config.yaml
d_model: 768
norm_place: "pre"
qk_norm: false
beta1: 0.9
grad_clip: 1.0
batch_tokens: 65536
steps: 13733
dataset: "wikipedia_en"
MLP neurons of a small language model. Each row is named by its layer, matrix (gate and up: input weights) and neuron, and shows model dimensions 144-239. Each number is 500 + 25 x the weight over its row's rms, rounded and kept within 0 to 999. Numbers have three digits each. A neuron's up and down rows have the sign that makes its largest values positive.
A block is one neuron, or neurons of one layer that tend to fire together. After each block is what it responds to, as a language model described it from the Wikipedia text at the highest values.

L5.gate964:515474507522489513544521535467478481487512484518520487494483531489523504536544522495510513504498507510454421512492493559524463515483509528520515493509544489487502505479452488542490483506526516527503539463474503502505487513540505525529487501471546538524534499495545488452462488508497474490
L5.up964:433490461512493473463493547512548478555504499558475478511498509508489466473495507504486484496467511517508527474487485493490506539496479500486443495488491533560515478504487491507506535549570498463503506534536491517493525493534527543516515486482496543532496521538506557458528500488501512501
L5.gate1183:520482486543504508483502504514480510477491467529517443553486489535488531504487477476500528485494497493504480508524462493491474465470511501563490507524528485476538530493487517551491484473458542540517520496467509513491452493474519526536507484487534533534531533531489510521439518504466495479
L5.up1183:541497528499484529505521469498491500475508458510493493450502442444490480460527498487486503479490547500442496483505479512528490476519522476536510460518519508500520500527467488482512462477505521503511505495489495476461512520578506499505520473508511493450455525499472489493488483503466539501
Column-name words and pipe separators in the header rows of wiki tables, e.g. Winner, Rider, Club, Film; weaker on odd mid-word fragments.

L4.gate449:511512509456486530540479520513546486531450482536473498516480505501477535458501507523518517527492491491453522519524497542507549474503514463499496514522514507476473542489519543467494536522506480509483486479520498421561571516517518511490490466502507498498497476501516488491495544511498481512
L4.up449:495488506517518442523493506504493514483503488453534481454468465438528538498431489508450511513544550504469476521526485502535506467489489472486499526503499512498506506504506521509470504494458501516493458509528483533483507495525487508517528539490516509490497528483524465509514488488472505478
L4.gate614:515479530541473521491498476498479505467485510469504467513508492507503540557535504494524463493496518514477514499546526528453488525489502559508516537503526512553553527493486468460530486461503505523545524464517504452518500486532490438531508498443547490498526541495485494528476552502503485518
L4.up614:505505508507476471499494512512479546500468497489537491531485485472517544512515529519509486531539492501488523513498501505471498498490480529482499535500491493514519531515496489450529532464529479526519483492522499518464519496534507467485565487452507503470470525526472527538484517483507482531
L4.gate705:498460529481535516494516494492485467538486512484521526474532496469474497531473507484521506499519496473481535510480486468497519530486467539490529529477540465535471494472553570459486496501518510503494482503531523529511512502533478481510490511556510501453545519476441506530493519513494505522
L4.up705:503478481495474492507490495482487517490450516504514509477523489476489580468488466498478470513521510502509456526519507488492507520511508499453472494562492549535464481477539510478504529473505489441489465517501477517480533511477499491506546533526545518518512480489523486531508568486472477539
L4.gate1937:486485488496482503476494492474488508525517517492506561491499519510489510515522492499535506474538500470506466500496499528506513506484482506501473533517549483504518529450465586508505507490501505543490487489479493482521534501499516505548524492514481497504490477488496493513500521473502537485
L4.up1937:519512484515487475548510497464498513541504502478536551476497518514487542513494490511479475517523490497529463531517514496486548520513466511437492515547555469490498513499516541487530548493520477485483497495499462476514529514500529502501540504499517491487471489501526509481531547454490538502
Periods, commas or opening parentheses right after a name or initial, mostly in bibliography entries (Farrer, W., / Sattenspiel, Lisa ( / George W.), plus some list dashes.

L5.gate808:489475490536543516505460486506472492490523458481464493515482539510518485495486441508489511465449479500458487480495469514554518526500483480524497496495572485477512526467555504524498470507516524491530492499469490522534559515549493515526467510496478514516530538508550467493489495488490473449
L5.up808:515527483478547509508441499512502513524515500524486526477498498558533516496495492477536538450539507496510482506520454515492517492493498456485514545466490565491497533506529502490476467485485492498520466484481482531516495513522496483460496516532510527454564514508478526512498517508489536512
L5.gate1879:494497503536504485532467477549504523468511498480510463453517545533535525474528497488560488525494522481515493491491468501447518538474497490468578537496485521484538497519518490520519487509501525524465485482505490520558480485442506492481478503508550541520519521487525478518501500493450515440
L5.up1879:485481501492531470461493529496483503522489482491455547483499482489497492505498532463525539495530516509484465510504519498520479534436480485557466484489523488476467553503494506504471496533542535477481462498521524493521486521488461473553524541537504496550511522536519495482472520491508512478
The third digit of four-digit years, giving the decade, as in 20-1-0, 19-9-2 and 18-8-5; also rarely "qu" inside words and "New" before York.

L3.gate302:523524485444488448508547500448464509469467478492535488480481478479518553459551543516499526489501545501514520485504471514510485491514478537518501517528511522502466490484443482520501484494505488490447491478524482462504487499480494487496499476506497486489484540482475507516508526516537471483
L3.up302:498480511497520500567567474479533511547471456486511506494538468487518522526507474507478464508509521515500533500535491466507518496472476498481524545505542522490442541501507500508498494506498480517496479477548496496492538513489499475470514539544459493470519497463536526526540507471529485514
L3.gate325:490529500505512501483494520481495501473523515506471553533491506496436454516547491455536507477522469484479491498511498474489511491461511493510498528469486486507510522440443462488515526511496441525540547505503514510564506498462495477533462524515522531480513481500544502503518517523474476521
L3.up325:484538485466529475496512526526514525475507490486474497537469527472523529467523503476504512473484481504494520464521480468519551525510481484530507509493528477493523497457517509476502473501503470509500495487526484503525533509515526495485463507509515437478518497474525514493472496484501467457
L3.gate370:525486533549512532483499517511514539494480514475505524518487476487473491505531487519529499495460513475481485479503504471496512525486535538547475547559490494445491501442486496488477495461510457483463491489494543494550523482467517514512505509473510507503485468527529473491537469461519473472
L3.up370:497457496491498420451520489478563497496498518500491443510469433468512487456505509495520512497506491501478497505479525480533513484487512471519424530507506493537482480470491524518534503553525500529542511513507561501503477516486507511532492463424511512519527470508458517490449514454485447487
L3.gate388:544535497504540501465502515503457513488512486505531507498493467461484470487492481477566498515460479580488491492468491498531508471478526500478488460547478506462495489478468496516506482505499514519497543513515501484552516516513549510498483512488513545515579494517494488463486488546505468498
L3.up388:526514510482512476512478474514518536455496498479526482503553511520501448470532569523467514500531490499514506495544472508503473462495490541498523526536492481484503531506566498534493498526528454537514495508520512507515499506494482520514501533477463530520514503484524462479449444539449513477
L3.gate1345:506507546470480462532516514492486498476514437533521459534490484485512501500536512493510542499506500497503452493503523519517513490496491477480490523503512508501519504473482521529478501495469473519499473501467516519531531583527498488500479562481508474471529603455524512500459450491471523505
L3.up1345:547496516453503481475532498471553528504476488514538537504506493480456524448520511457494530481511488487452478492488504494520518518473523456506472501494467525517566505480454466478511512504466520482514499503516518501494519507510508522528515439470513540492463480519482489469517491514482493529
L3.gate1440:510545488495516462484514484525502528496503558482508479510518492487465520509516497495539503499505507533500480455505554498479479506450511518525474519527488478505495481483503471553526508531443516523460523526509522499557530540469458482557471528482533501501564546533512530456510498510477481497
L3.up1440:532522500488475455483507541507555490501508522515515501534519454489470474479494484489463496511479487511485460496458489449478520457471498506529508521494482495468464463482504468512543490498503521513496491518528546493520513486482439509510478518482472469508535472521533481476489485474498531523
L3.gate1480:515541510465509497513520526472491526545538479487487479469509498505496497492507496561529495476534473533493482480506494501484494522463508545485478492535487497457503487470491477475465542502515533501526529479500479493519495531486484497511494507493483459526497485460538537503464514519513515524
L3.up1480:525526514505518496493500515510515489491508490469529479509499502498493521505488484522548486480559469484495489499443475456472510467499502520462499513536464532469517531474503532485499485474514472531523486544498518523554484495522521517491497499539490496501545486531497501504487487470486470522
L3.gate2025:528518502459486500477519508517512518466484510509512531459529471520511479463476523469514527494506486510488440449484521475511501515485492483514470483500500549532524529473507507497510463534483491531469456521523507498545498525485482514538487501464493470513543508509495490537451515534492463529
L3.up2025:531565502483473499555551522504490532500521521460488535489503500473533495523479520492524513501533467494500492515488522514497477494491455490487503510525535511511494533476530522491484516494510523467468503498472491477511484524510544516473482520485499472504513531495465505512479497554461535492
Adjectives, ordinals and participles right after "was/is/were/became", like popular, first, notable, unsuccessful; also periods in name initials.

L5.gate1123:462547520496480539498503499495484517490479506511522524488517532512514487487503495539487502518502463527511515489518490501495534492491524506488492510564504518486527484516466524472490520515495497494498494496513480507497534515495528521451473525481509482508516506494511528489494449512511481553
L5.up1123:506448516493480490469482498508507513511436505509509495510521508521526505512460522499536516495475533482519496504493486547562557459511547533496505483496529509507492512499515492460491516490516468539479493472506531483505522522480482546521480489443496463532542533535525493507526522501481525486
L5.gate1433:503540501499528539474556478519479498522491500514473517506491482492530520510536504489505560467499529496466490458498528487464522519502508508491507502475464486511516502527463505452492518504498461512515477519461511462495528474474477467528482517485575499520483508529530508502474517490462494477
L5.up1433:475517485528512502499517524532498513482472521510494468487502453470508537484478502473529556473465529505498529490523539505494511535509533502512506502540506497488542509522483497555531474566481476514505515512479513481539511536494484451516490521429523502510510519527503497516540459525480514469
Past participles right after a form of be, in passive or adjectival use, such as was hit, is represented, became frustrated, often followed by by.

L4.gate106:525497509500480453500470485506506510470516478478502518500503485482488483539496517504513465496497551505477506484533496510509499503480531501501514498499554517500522480498518513491501506507507511514512509471518503453506490491522492474545525478462525490495525500500512479495462530497471544469
L4.up106:485497542512500480512501510497499505475520509485509496496479532496482521539493482504439485482494481491522537502549516525513532489497531467534503520477499446486501528527490570507492546476484466530442488501565494457502475488518542523488478488503497518526500468500547478559482504550464505500
L4.gate653:527463497508500482503509450556490488506510493515494490525459524503482499501497492523487491485521508497482506457524479508489485540496581454540522528499490502488533521516478527520519510503489500535499519466471506473496522480521500528536528483452511496525476522485520506553473519526494527502
L4.up653:548500504489530517513504489502501509509534502491510557498543534518491506517502511494501510475499537517465506539560526550521479526475490494515517499513529514453542550531488500478513480490507453490485521492526501485531497515496490474544514487487496493485504448502495463519508542503497557516
L4.gate669:506518497523486487509524488507483491465525533524517492515499502489505515487499492543509493496451514511493487488577474533512459524506563487574513518499486499479514494482460525543515497498520483510521523509478500492501506494530508522512503484480493477514505549504505483539465501499529517473
L4.up669:506496490496511494477484528454511525511504514533523488502487480486507520486472520479499505530498514532484499571480503470482461476525491479485519479471474469509485545533489496491537541495529524464513526498498438522450491483542524526534520523483477457454529496529458508495523494467459516543
L4.gate903:487526487482482442489502504499527492460482484475506491513479523466492502482545523554503520412483497522549505466572452528481488494479533495542514538507494482513473483450495505548495448518491514498542468509504509457513479502490471499517489480498521527550489533539507466547473504530486468457
L4.up903:485509500467485492514536486495531507453488525462520495512517510494474555472505545530519475457485546461528524487547470521505501476486520526522493510481502506486502482484487543532519481515501514488514526514537541464545482490476493493553500478487525517514493501527508412524458480535500503498
Pipe characters in the first (header) row of a wiki table just after a section heading, as in | Portfolio | Name, plus the == or === opening a heading.

L4.gate558:505541491531531523476505512533517518494503517499505515480452461513494520498525475479530550477486525488534527485528529481529497492523510512509521474527499492521510532488485514470471492510449471503510502507468491467481530550502482489496492482466529516489546561473499484500494503487466526456
L4.up558:498527495526489495487499549540552526498519495520509536498462477478515488499541458482510529530467473491508494488469457425498519470532482496496524473531498498494469516510479503473526505491516475516502443493531518514511519517497482504471459490476485513494512533518521506478522508480470528496
L4.gate823:502474521472481508490528492542489446460475507508511520482497497500509527487503556483509471500471524487522503490495499504498469496508533532516514498516518506524515537485491484452496518488493505499453507502496468493528548488519481528522504510467531554543535462476488475517533461493473511476
L4.up823:511508518459446499523497489506498492503484485481447504472484511472494489451502548488524514517461504483540473468480471473475510469535528505495497493523510505468526507483516507471492567493517506497496497502475491515516543481504481513524463534471544516502512503497499502470511490509495558523
L4.gate1343:513447508527491515456490513523453504472472551498507465524459501512508519507511476501564453498466526529490490477500510490501502518502532563511529459479509492522522505453478477492477502467485490483454528508461449461520488489459498527520485511447537507518493474489485489561454474509504465464
L4.up1343:528506528521475537475493526477484519499522536502469517511482483501535481486516508478521491513482490491510472495489520492482520497501499562463516441493507485493520511471463458495459503476506486474467517510478508469515523490464476563501461490469527495495466486498515499536495454495500528495
L4.gate2042:525487459495503490501465497543502521495480517503490469514472504445479514498537491498565530487455514474552518501499489503538479505463529509488563509544510494502468509472471477478527495509509434496519485575513516514537516515499476512501483501483484523497518506476499513546465546511484431496
L4.up2042:536473520533542473456517508527485508483488494525475483492502488492531479492517492516477454539507512517542492531503472485505506512503534485482475501511498468474501474473497457540481532463497479493496483488491537485524530478493508512514460454467531516478481494502540492488510487494497532479
Past participles in passive constructions right after was/is/be/were, mostly in histories of institutions and buildings, e.g. founded, opened, owned, built.

L3.gate166:528515465477500510539528493501516459505487478511511523494516522503508506489472534481523512519499533496465501538503515504525522515482511483493486534527575541489468529520491509485501509499507513454488515496512515474549506460475456520494510463525512554521496480470520445501471509468506546481
L3.up166:520517511459494480549527481489493522466487476464448527516492546509504545517443540438515519523494492511504509492495518503520511482464477481467486537551497500473474487506556515495527479492524476480471504508532511502554465512512513560496502508533532492497489492544526516526524546559510489494
L3.gate199:543516540486546459528517489467525488482508506494517528514507489525509529499485507516549493479502462567524475484495521507513497510505519519519461544505507451559512521495484507500494462485430508475538543460486493481506486531509543472524511506530526485483576498476461508510429485537464488492
L3.up199:481503476497504457479532494514491516474488497523560510460479484462466508483519523514469520462526493474505497491518512488503531524495526515550468534509518502485470484483541476547489492560519497514516490497510519479533539507481515509495492518488519553504512526498496489477522489526515491482
L3.gate353:484474533485485500534496488479477524484534468518485520459481486491515539527516507510509484460534519516501474488530484514480505552543494498483494527530566478526521473464503523473502527501461476506482491443488504466566514521518505500538484540457529497521546478503537496508503511489510457496
L3.up353:501456478532520488503474512457472543533515497490469527480523477465542514554462517510495454505532531533489482529509497494525504513486496507481506561524548470504532515504502522458476490448500451488517539489502442513524469469544515455521518520491480516499503450518530492486480505522481485503
L3.gate983:503504531504518520474473494500502484500463533487465531475470470473511564535500499490512498512526479514463497496492534538565478507465520521519515530480520477553517495525508499461549546489484461517501539488482503479517526487483488469525531485544534530480483504476528476519500526515508485513
L3.up983:502482460463499488502453508477474521481498494537481499538514486511464530533480513501466507494527492527466472515512507480523530519516494508477519465515529497537480546507510512501517480487497489489489476522508501480498465517561499494487491454539499499487498478480460486499531479475513491499
L3.gate1648:504511528497534533527514511518509491458480498488515497487506482488507503497494506473508513488487483507514467476523503514489506521528446466499494502526488489531490460504508531487492505487505499481427499446511528485531537520536556495497503491518483497492517485490549504513505513502525505471
L3.up1648:504485558545486522552498508499506473503515500453524559504446466457527473493499523496492479486518507489488444531535500478491498516509463520506503485514498466526498472507483508491472494496480519514501499489496512512526552477495498491504512483486491524472512449497487477529516501487505476528
L3.gate1846:480497483510497458452498514481529486520456544506493483465506457463480546519490532520479499515487526524508507456490505489534527471490495488535493533531515513525482475474499475517475477538430494510478497493499514468472504524485476460530494518511498493526489476530465505513512482502480460485
L3.up1846:527498510517498510480483524480476520501491518551467557453488473523479509482499495510485491464552474494501534489519518556498490527488522523567488514489488426507496492527486525515549452512523518479544510516515527515495481495508474447557486485462499462488510500489486515448468467513507542471
L3.gate1975:516514480486515526507500506470484486470476497529477489486457481541506449494483503498482507473530526474479516478478537515503471501516507536568445494535477486513527486480469512461513495473502526525499527501472475491524508490445479514507500497503527537460518510431501507531493511511481521492
L3.up1975:506507469496512449474517531481494539521512489522479493484466451524457500443511512524475475498516492489508493481472518486516479490501481481528473513482477485481499463529515566503513467503522521497486452503502466519497465511506491485528508520482528523466490523463510526517473508536465507496
L3.gate2047:522501481497505524478501525539493525515492522477522497461527489479485478480534454501527457500481535522493499506517510542540508526467526509517482481510506504496475502490488482458502480517479487495460485497486496474521533467506480470504499495455503507473483499510495516491496500481497506497
L3.up2047:537470530492512511547495496522457483472518480471543507512510512482507529508525491529502527513479507485467498533523538489457491528518509505516514493473520508466455490513492483532462489476484486472518505504491476503504545463526490467482537509507550512487478495515463480475520471494545506482
Commas and words right after a surname (Thompson, Sattenspiel, Orneta), plus inner digits of birth years like 1'9'64 in biography openings and tables.

L4.gate95:530473514502500508508478475487503489500422544533486522490483526517487472489480508503503526530485496523490538489486491505497534493539473530499471519557471513465509530480491483509483509431459513526480472492515466485532495500481549470505478508533521509493551506473483451491511527525478488509
L4.up95:479490481454503467515520526483556532462483512524518524512484501477478488454458527499485559457472488523473510493498466493508491478535458507473516538564491528474486481505516475523515497494508539503489432492491520516504506542467502482502480463536518529523516490479494466516467519477494467511
L4.gate147:534505545489527491514499478506504499479489500477502509473520467514519481543478491537461499518486506470510519498492487509521490503501506504495458549492529541514502485502487517506479480447478487523460505501476435487499478467511516475477481510485513497500485467501541449534487513546489513482
L4.up147:533468545442514492515526474487556483529503492467499507493503492511506481522453495556492525529480516501515522543517484523478513496484500457514483553533485498488458507522476498533508487457491533511467523485516455503462430479534518503451489495516512517533471468537512488538526546555520532548
L4.gate911:479463515505490534538532519468542500499509487505530474488489490521499532476476516497506476485540475508499521482499505489524505510517526510514515507494520523534516492477512484479453484501474529528477479509507500424506505448458491481524464468531512488455481486430467443539478531512535510482
L4.up911:477521446464528517517524536536535518503497520520517494438537466466495535470494512503486502472473541509523527489510554468511524503546454501495492529475523506520475488513535461494504537541475521495482493527520508480539542465513482499514501479523515486527493518471491516508517505485476461531
L4.gate1455:494473503459482492514494504468496480484507506462506484492485481524507535529416520503488475480538515502477537489509509530483523451452497512456488541514517509541574485484490498461477426484509495467523527489480494481525550510492522457511494526508513551487494484540495503526486517452487474499
L4.up1455:500496506520498554522476495506526484481467507456535548474521517474525521515509557505552541524456495533525496515492519467521478500500542460488511516514532513521535530471498528462506482502529498506429493525534516460539504474517514478515513468503508495493536506477493475527507487502489460448
Digit pieces of four-digit years, mainly the first digit or the "2" after "20", e.g. 20'2'0, '1'592, '2'016, often after a month or day.